Weights of a small GPT-style language model, trained from scratch on English Wikipedia: MLP 1024 SwiGLU.
MLP neurons of a small language model. Each row is named by its layer, matrix (down: output weights) and neuron, and shows model dimensions 0-127. Each number is 128 + 24 x the weight over its row's rms, rounded and kept within 0 to 255. Numbers have three digits each. A neuron's up and down rows have the sign that makes its largest values positive.
A block is one neuron, or neurons of one layer that tend to fire together. After each block is what it responds to, as a language model described it from the Wikipedia text at the highest values.

L6.down60:077155125134114164111172110142105145103151131116095137108099157124127129146103143112174088154163111121145112111105165088133094127158120156123096120131174164133125143139100175170113125114130145119129115096121086151153083095147126146089129134077131124142143129153098113136117116087112156075095145131178121131149107144124110119166107101114152141108117133161084121111118139179118149063116
L6.down109:105129086088063121159149119131167124104136089117116169099124105142136141168115163144162118099104116118112151104155113111142149136149091123129150101104141121124157125129105116153087108113120095150128107134126116156158165141131149120155132166186098130115167128096127128117150139147116134163109161150134128116132143124111102142077082103144125146087132112134130122141134131138127109112151
L6.down136:093095134131132152112125141126135112135101067161127151126082125156102120112167108160131134093168104139091147118186143129131153116124147099138145086139122137144157120146160152081138117125113108131105127106115126074120091130119129172125181186131140116139175145126108152121087110129132105099145169148090134141133134124109132140138072135154151117129151148122145096071129168118148077160102
L6.down177:144132119098090096112123159111094128140113145128152152109122119096149112153132153116144106116123108124143086135146090104120125084141144144081102122149149103093144148131138127156102114156118119106128126141136148122149101154146147114143143141097146100103172120114124137149144151165103186118126133143118125143108145071159098169137119105111138154105150131085153115108118122143083105156140
L6.down193:114107082142122143132122110123156095093158123136152132115123182143134176105135133147169168124132119132199120165115080106161171121164150133152176101106131136100104134134126153135099098125111092147112101109119133131103118129138148099110149126147124162141115098101137160115179143122113138155164132125151102121163109141096173129144131173144144113092160147172112125161136132083110128101109
L6.down299:086164096133139121113117080143099141084099137099109144186127135153171130079188139081157126157117103123154136151174122113121164098119122100104122116123173104129126153133095177143148118104138133143150109124165073101109123103127085162108122112164125114108149139158125137092147141121138110102104129148156130144105122094147108072160133162148124154176168136137107108161101115117146113118144
L6.down302:116108153095116134107151120089126121146133124090112147102131160123106134132122182130122098089125101109115108118157102092105074134159153147072114102139120138085098139131141129098080139160114113149149102138136162142111167076100099156116176170150102132094162116131133126154144176145120114104124094098144096109086152096180119130138139158105114165126113143176111089102174098112085132139124
L6.down363:137105111104130114110139126144121146120126180074110142171129127190127131073109093094137135118137130122156157105148099150147106096106154145097088140119104159155124124098149133176146125127187138122139087156170135142096108159107141169132132146143126117147103116144163129213140173135168117143152122080144113183126109103122149118177116160139156139155154117137135152128125134097117144090132
L6.down480:136172115142129117146166115109129139137132152135120160127090115126118177113122162100138117142148099119114142107087136114125106153135074123161108148101158118155149128113142118130146092147136105148146120115176136173188099131130096108160137145093119096156090101105155100146102124114109132116123121121139077112108122121136055135126113140182123149080132133096109100103110163158173139103111
L6.down588:144104105123111166143163120138111127121123146175140103093131127111111141086187113165128142142145148180133106143160164202094137138145144121108155150116114133098108135145083131116152154112144082104138084122092124122127129095140147101122158131105104131068129163147119115098206124131169108156166138141160125113079122103115119078150121127110149148119143143119139133113125093160101127126142
L6.down681:124123100131146137112088118114170161111118146133117104122096089121125154098154127156145139094108115127120116152140098128170108167164053105145135157102165165132120160127131152114115124103086138129125130140148123150094114142091121122133174108118101116122124108111142132081148120141160122141105141129185166151149081111151119126143139151108149144124097107166158125149141111149119139080106
L6.down723:155118135137081124130142104150154167135140136142135138101115140121134130111149140125165117096133105150169133143153145096119168136127120135128161155112133176139129137099127155123148112108161150109108132143155076089145129133158106122098127142124148146141109123129143164130146148160152153168143135136128121108109148109118147096143129126093085196124158177170146118157108086112125150171103
L6.down756:148125167155094128125067156109160150118125127121145118093146118137120113138136121143121151145142132129125113128112135154139130137164142129090138127055099145114113125123079118130078169118116123113127084155100171124151146122168097145103087129140152132100145141099139139126172116153137126168110093117077138111130157074101143167073138137113169173143113140144085139141153088103117099123115
L6.down912:118134101196159142114120122129135153148090117097118144121155115127113127122126132104112107128133140115105081103129137102185141108128132116136100094138118116121089091127109113125135124147119157137095105117118091139169105115160157133115116169156136067096128100155129127117110128166117101100183129144079096101074137080182107147122085091115112149157137134129086089144121137171124100125127
L6.down946:119138144110107135114165118148079161096147154114109126104117156167130125153117180158146131094097142142156050090180151074118150113138129137086135138139102128110126149133138145145128117151117137124146057138119110093126139119127135124096132107147116120123137154153124145089142124150144123168181138104101133125126156132178165125120150162097122169130109122137184102151133094141104156117114
L6.down1021:073144156135122104095121140145128153113138159110132146141100195134126113132131175160153126126171095098169142160132088143146100071150160099125128092147142150124144112158121160144114152147126160116179130131133128159117141150154146170116127113156156178126163118142127162101109100157148142098122148114101107138132161118162136121131149134151140141141152142150123102131125107141083126116122
Responds to: Preposition before place names. Prepositions, mostly "of", linking a title, institution or settlement word to a following proper place name, as in Bishop of, University of, town of, near Bristol.

L6.down7:135112126122140134099134133097122137079124121108106094137125138124159105146162106107116175133115132141146135099102138136138100089159137153127108133113181151108140141136114127140147095126090122132164165125121142121127137150151105166178133105121115133101137125192125117114124118133137080152119141107105136145116100158121129146120189124143150114133130147159121122133121139088101147129151
L6.down15:153159154130133131196125120119172111136153113166128124071107124115172174119131121159123153127155171159151095103117127117096129163080132098103097141082125100109094155125149118095124124118139121112127181117126138072105128135133102117108157102147142155141109143133127117173123122114087190145105077106073158116141125133133127153105106126129100143102079107092100097119141132123143116135122
L6.down70:107114111121117131100164160125109125144118127090095136158100167096152097123112120151087099121163163122117109145143120092119154140169148096147127107138166093089153105154136107102119142133131146154135137143178156156129123102163159134189137145117131152147137112155111127132123120111120147133113109109100126105164125136121159146154131131146153141083134096156064145105132137107132144090136
L6.down222:118125129107120112084126123160130102109139162112108161170138153163128125162165167112144127112157110141078105131115118174163181163098134089161095094135098163118128124096104126126121119125098131135118085157089114180124156148125132110122130115129145096117147128156136119119106139101111099102121138110126158100134152086061156097132153129125148132125157099147115116104115135138093160149134
L6.down258:126148134106109114156126102120085115121082104138119147127136152139179131064132113152153106125115147123126121113124170137126123101125101121123160161115143123108154144152116191141117108115149109118140116135134143088106137166088138136100135174137141088100130146107149164115135110156173179141137127136101107101075127146140136152122121170124077117117114110136169140132081155139162102122115
L6.down290:131108083137113121106138130138075134135132102160144147177137116105129108152111102113136132171116118120115152150157185148128091162161133087126129114099133147127110120139143141106117158149112086126081148130157142166172094105174136110137096165137134120113119142135099159133138124121104128123144111166150117161168139130086103157122161111096130124174122155119094125161088105132114131088130
L6.down350:095134120150106070048186158123140145107165093102099152130108143130118134143172129159114133085117102159115082112124127085196117144157150198152133138142129148149085122110105119136145126151134141177099125149079111111162130133129120135124124111078151154165148078142119130135154104115149122086132125117124126154132144126155123114106188133165168114137112169132134112102138143110124183097159
L6.down373:073104162159079120101153146146134116101101142166094139140111124120136150128115118139133152106123156140113105110122182121144097105138104120145088144092138161136142126148152147153122135109107101149137106076076114137166104145110115129125136141140115098134093107148128119160108153103125152103123090140125159125112096101140117084111143121127122106117154166101136103107124120159144144090159
L6.down468:131169118149163056139124131122103143121128123157139108102095131098140133123130159158165158084104133111135146135115101110072098131147124155117131130154093102115076105153139110105102116108115101128117186112162133084150105142103146121143125098126137145135138203101110161130148121136132089155129095137132114117101132088161128091094175106140116131150102154103162105168142186100151146147110
L6.down579:096142119130096112150145130128148092127126079128118145112177142159124100097158133139124133149134142160141156139117119100122166138109165110091102107077115141081117128086147112147114146119106164188137120145147135130066154134120141148121125136146130136124117127139108184094132169170156160134076115124081154165169136109094137103135121152123113120114124114149130167113130100129126165130158
L6.down643:129130148138120118083123156104139116141147135110113106153134109146137133133105093129126093162157108077141120140079143124146158117151155093156128170104112169143115164084127111139115129145095122125123101142115066151103118142116107133144141146114111084145121108096072139136114124093118142134107105111094141117168079145121139110148171130132104130146151129141122111121112127070116181110154
L6.down668:098124098125082131112147144121111127191208137054134104135117134127151107144163132146120160092114103121141116179119148143168144158154109152155124118165152104126142132100118130135172072126082147150157157149136136159124109106115146132144128149114143129137160097108096118153111189105141161124115124138128164153134107155163090113111112113131145123109124169143113105132133128121174167124118
L6.down748:115120128178149109120151074108074163134145127087117109161143144086163083117166170121129166149106107135167087142156122146121110110121094119129123121133139126117103137126107123149084121144099146127126160148136129105123079106125149146149112150159161165096132171153123130112124157175095109154124124098146129112133102142126126136121183185105140189117103113126114149148130169127105149095108
L6.down759:112135140124127106078164129128116096122122082137151104163126127151118155150158085143131136140168137153152133107123129128179106120141187133073112124159128155099138124122123159136147095119095148152167167126135123145163141147114138139174090141142129124158138101126125116130138109126129152151078127102105121132089065147125115124145196157113133123141116109151108068098140103094096135101150
L6.down778:131090108122106116062138114125126166134162165176113145113148129124104146112132149130117139112178120153133123121144133084100165103134186114086121106130125114152142116127087135134155167142069168108178108172138130171119113146137130115144162142096162129148138111142143129111105150145127127147101136129099114153114132110170156095131194133114153168147135147156117089128160121122125158144104
L6.down804:112125129121159129127152140129143156138167127119123101145112094160161144197154118110104131149113125123137122118075148148131120130146178088132104115118116179106152142092124132195173171155079138124148111136106136104107101130160125158118131129168118125172129123112190119095119102138118126140144129082097179108114105114136144127157133124075117153148108079144105135104133150120131137158168
Responds to: Prenominal adjective modifiers. Adjectives, or adjective-forming suffixes, placed right before a noun they classify, such as sexual behavior, military units, significant battles, legal right.

L7.down291:173105130105132105122129110112169129118109102106119105131098126126144110154104115103156134098138091135108126130121111141155154154137144091112096062173151112112099133127135145151148170171043131134147097142136143159119102122118153111168141096093120142140140159131109129156106187164136126120135114146110088128120101115105099107118106114165132154140134124114112122128140143109121091161107
Responds to: Word before a proper name. Prepositions and connectors that introduce a named place, club, title or table value, such as mayor of, signed for Italian side, near, Label:.

L3.down37:155152158147158104140133111103112128136125117096160099131084130105149160125124137152118102144118139121125134129115130081136159115137146094139103147071118108120173102128101086119117149168138113121131171129138076098147106135120101111164150159110128157139126115096150136136115107152120136150080098117122112119118146111123125135106126102154161149152136139136084098099148142145116141150127
L3.down142:123152138161113117118160147140113138126097119136115124153149155094144118139077103125094133147120107112099143107154130123151142132076125120100095138083137149131117108185091094118189136158129122102113156157072132121154114143114122140151151118102129094154144121114147159125150127156125152112138083082124139145136139155157081113138090099127145151124157155128103091142132101080132141161113
L3.down257:106143120124110105102136146092131141135138118144136089104104140152138172156121124141122118125164126140118116135143140150134117114107108135147130128101152119136109092140117130067124118178093126136192137100134118116098128139133148093104113121131116110159108111143134153152104095110151127188112126153132109140098123111139133114120132136130172133159123139097128142111147123162142120146180
L3.down299:100108131147125163129130149118092150108140117192129094155116114117174149118128147156127127135130129127157174142159138084108141123066145145086110135090138108111157114118139137107099100126133132126130135114122067153152144115123143141142133125130107119141090105148103117092098098165110140136117140087095108161119102161125121141104147131128170148133148164117124118133135123135092143163128
Responds to: Noun-modifying adjectives. Adjectives and adjective stems that open a noun phrase after articles, copulas or commas, often with -ly/-est endings following, such as significant, major, extensive(ly), simple(st).

L7.down626:128129142127131163175100153132177146102142146127144109142121147145118142110119171081130142163137142130120125169140163140127136094101129177139132133094164128169133153158149129142143154146122153076125134159141119127136103122104138135111115140172112100102147154120131137130098078142138130149159139162114118127150161118121127120144135151099139119143135125138132114127107094119156067118144
Responds to: Pre-noun modifiers and determiners. Fires on the word just before a noun in a noun phrase: adjectives like growing, active, strong, or determiners like the; also adjective-ending pieces like -ed, -ious, -lateral.

L3.down16:132120105135085147137155164116140127094115125132130146094143119144146153121108131122140093111100105093142119161152154152119116095154111136107112097146114119114109112122089125128097118120114128106146114146111127109091118121138135132145211121125131109136127089154106151056138128202192126145138157187128104133135125147145124141094181149104162127129089156081159127135109162143117131122123
L3.down171:124113146181083119093125144156159120123118123124113140117155137133095145155094140127161132110153164111174127158124087106120081135187148141086094123140160157168141113108109130133102131135109135114139113136146108107146173143118112117104113172140162174139153108130098152060127112132134112100127147134106145145129087148138121149121185128091152107116131169111143153118149116177159110144146
L3.down485:174088093101114129113146137100107137089112123139124116121119100094142145130099133151095096115178136137152139154088129165123095128151151157151088146118124145166150109112165117137168180147107070098085102146083104171115096132127104091140157125138151104124108107088132139101115112138098157124119148157156105128154111109130148143114120180091131128146126134125136090146146107079102104136093
L3.down1001:122136140088115116108160118119143148147122141128073148123170161175130115110136111144128161127137112126105135129162156098143119107151134092089140113134139134124113121140128142093090123113153130118122160149099114104116146071114103094114094104091104120146097070154111147113165082132122112118145147120099134110062166131117120090078127108105120126133096108125178135129126101098134129106151
Responds to: Preposition after named noun. Mainly "in", sometimes "at" or "on", right after a noun phrase ending in a place, building or event, e.g. Arena in, home in, degree in.